MLP neurons of a small language model. Each row is named by its layer, matrix (down: output weights) and neuron, and shows model dimensions 384-479. Each number is 128 + 32 x the weight over its row's rms, rounded and kept within 0 to 255. A neuron's up and down rows have the sign that makes its largest values positive.
Before each neuron's rows, "fires before" lists the tokens most often just after its 100 highest values on Wikipedia text that the model never trained on. A number after a token or word is its count.

fires before: " |" 49, ";" 6, "'s" 5, " to" 4
L2.down945 [127 105 141 152 134 139  95 144 139 125 142 115 172 168 100  83  57 173 184 149 115 116 126 148 151 143  90  71 119  90 160 125  86 142 134  84 164 106 125 165 163 130 142 133 111 102 148 143 156  72  88 134 132 142 133 171 112  97 171 117 133 166 127  65  86 195 137 135 123 137 121 184 134 149 117 134 106 129 147 136 131 161 208 135  78 156  77 130 139 145 126 179 146 184 119 128]

fires before: " " 32, " \"" 9, " \"The" 8, " \"L" 5, " Candidate" 5
L13.down583 [114  53 100 112 159 152 152 104 104 157 114 106 155 117  99 132 126  95 140 132  99 134 108 123  86  50 107 140 120 145 119 148 183 122  98  78 126 115 141 182 160 131 115 114 107 156 179 154 179 132  98 121  92 197 174 113 118 110 146 116 140 120 107 115 138 123 143  35 118 185 146 152 124  96 155 159 152 134 100  89 163 127 134 109 134 111 154 110  98  84 100 190 159  87 120  56]

fires before: " was" 35, " is" 18, " also" 5, " has" 4, " had" 4
L13.down385 [ 85 103 255 125 150 115 152 157 132 192 141 131 153 127 141 144 118 126 116  98 114 120 152  87 117 174 135 119 184 160 115 149 130 104 142 139 180 139 230  77  56 116 140  89 121 137  59 182 121 147 187 122 108 124 146  90 139  99 172 154  91 117 124 144 197 121 106  90 116  82 125 154 115 143 108  55 129 140  85 183  84  83 103 121 105 139 119 114  99 151 122  75 115 108 123  96]

fires before: "\n" 88
L13.down1135 [161 112 133  55 130 138 157 111 139  89 177 175 139 179 157 103 133 103 157  76  91 115  57 161 125 159 133 150 105 113 161 133 138 144  96 125 177 125 130  69 114 158  77 124 126  88 149 118 180 119  87 145  90 131 136 156 179 122 131 153  93 128 163 101 159 109 100 182 142 142 109 143 184 122 131 144 127 116 134 119  67 198 103 162 116 177 152 196 138 112  67 161 187 141  59 164]

fires before: " to" 21, " for" 10, " of" 10, " was" 6, "s" 5, " were" 4
L10.down1133 [111 148 100 167 110 162 153 139  83 117  89 147 144 137 162 191 109 101 112 177 145 139 200  75 124 147 124 141  92 111  87 164 121  89 138 112 127 124 170 138  93 113 174 152 140 128 171  92  86 100 140 130 131 200 137 124 142 151  79 103 123 176 151 117 152 125  82 166 106 165 104  95 152 120 130 184 132 176 162  49  79 139 104 160 111 202 121 100  84 149 153 143 121 133 129 143]

fires before: " |" 41, "k" 5, " 2" 4, " 4" 4
L13.down921 [122 113 138 160 158 129 102 164 150 111 164 147 204  73 177 174 101 168  93 113 137 153 168 102 124 134 163 117 103 139 143 189 174 107 124 150 132  73 147  89 118 132 128 144  92 158 137  82 163 164 141 184  98  71  74 126  92 131 138 154 164 150 169 152  96 172 122 140 120  86 123 144 170 114 187 157 122 112 163 133 140 147 156  90 179 137 160 122 143 138  84 155 103 169 132 121]

fires before: " |" 64, "\n" 12, " –" 5
L2.down165 [165  85 126 119 157 136  95 168 158  32 113 127 153 139 130  83 107 133 145 126  94 160 104 117 157 114 133 127 202 112 248 154 133 171 132 128 120  52 141 126 111 127 147  98  57 159 139  96 163  97 175  96 124 126 109 138 100 172 142 157 171 116  67 150 146 178 151 146 138 120 142 151 123 101 170 117 165 146 136 130 119 214  88 127 138 154 132 154  69 159 109 137  96 137 120 202]

fires before: "s" 35, "es" 11, "ed" 8
L13.down790 [101  81  96 155 146 114 154 183 216 129  69  89 197 188 183 186  80 171 102 190 127 165 122 111 148 100  85 125  97  97 132 118 125 110 163 136 111 112 153 156 178 126 211  85 123 130 160 140 136 149 126 130 161 173 136 100 181 180  98 139 135 148 159 140 158 135 110 168 136 116 167 145 139 109 212 118 136 132 114 122 125 173 131 134  75 154 157 101 109 117 138 109  92 132 122 157]

fires before: " |" 66
L2.down310 [152 166  97 109 155 140 125 160 119 115 146 137 169 102 112 179 157 140  94 175 158 122 115 149 111 119  54 107 108 144 134 155 123 123 125 168 139  89 183 105 101  60 127 118 115 148 141 121 162 120  83  85  70 130  93 121 140  97 134 146 185 102 108 189 101 148 126 138 102 125 105 143 147 111 124 100  78 184  91 176 174 158 151 111 155 125 131 181 116 115 103 186 136 148 168 195]

fires before: " in" 27, " by" 12, " with" 6, " on" 6, " at" 5, " to" 4
L2.down709 [141 130 169  73  65 109  96 151 127  56 154 148 162 118 184 172 115  83 173  97 129 115 146 165 131 124  90 113 101 132 161 121 119 152 160 146 115  89 109 121 120  92 189  62 114 138 108 116 115 176  91 153  68 125 147 176 136 129 122 142 117 157 183 120 179 174 147 147 164 196  85 122 138  68 116  95 106 116  55 151 128 133  98 170  99 153 138 142 181 129 140 142  96 157 155 153]

fires before: " in" 13, " that" 12, " to" 10, " by" 7, " as" 6, " for" 4
L2.down514 [100  97 152 139  93  98 131 129 135 130 138 175 106  94  99 102 106 102  41 181 123 127  84 141 129 110 138 199 170 106 136 156  94 153 171 120 117  72 160 133 186  95 135  88  79 149 154 170  73 163 133 142  29 150 164 137 168 132 119 178  81 162 148 145 174 160 141 112 145 186  90 154 115 128 132  90 101 166 150 138 114 126  42 112 156 149 105 141 106 135 191 110  82 164 117 119]

fires before: " was" 40, " is" 8, " were" 4
L13.down405 [ 89 115 142 151 155 143  72 133  65 192 125 107 150 112 130 130 171 123 104 155  92 152 117 145 118  99 134  74 131 104 111 168 144  83 126 154 106 179  98  72 127 103 167 100 147 109 116 195 104  74 131 124  89  75 161 102 145 120 159  95  88 118 117 112 167 125 100 116  87 115 151  81 152  97  89  98  91 148 158 139  92 110 158 125 147 155 148  51 139 117  98 111 104 129 146  74]

fires before: " the" 20, " to" 9, " a" 6, " that" 6, " its" 5, " on" 4
L10.down816 [137  70 108 131 111 118 137 127  80 112  84  91  76 102 112 148 157  83 122 129 133 113 116  57 104 119 151 136 170  65 132 104  75 180 132 128 186 172 113  91 173 113 130 185 150  88  79 152 110 120 112 157 153 167 112 161 126 126  96 129 117  95  98 136 110 100 175 114 103 175 153 144  66 149 123 117 132 120 151 135  85 103 137  78 154 113 102 118 145 144  55 143 127  94 139 112]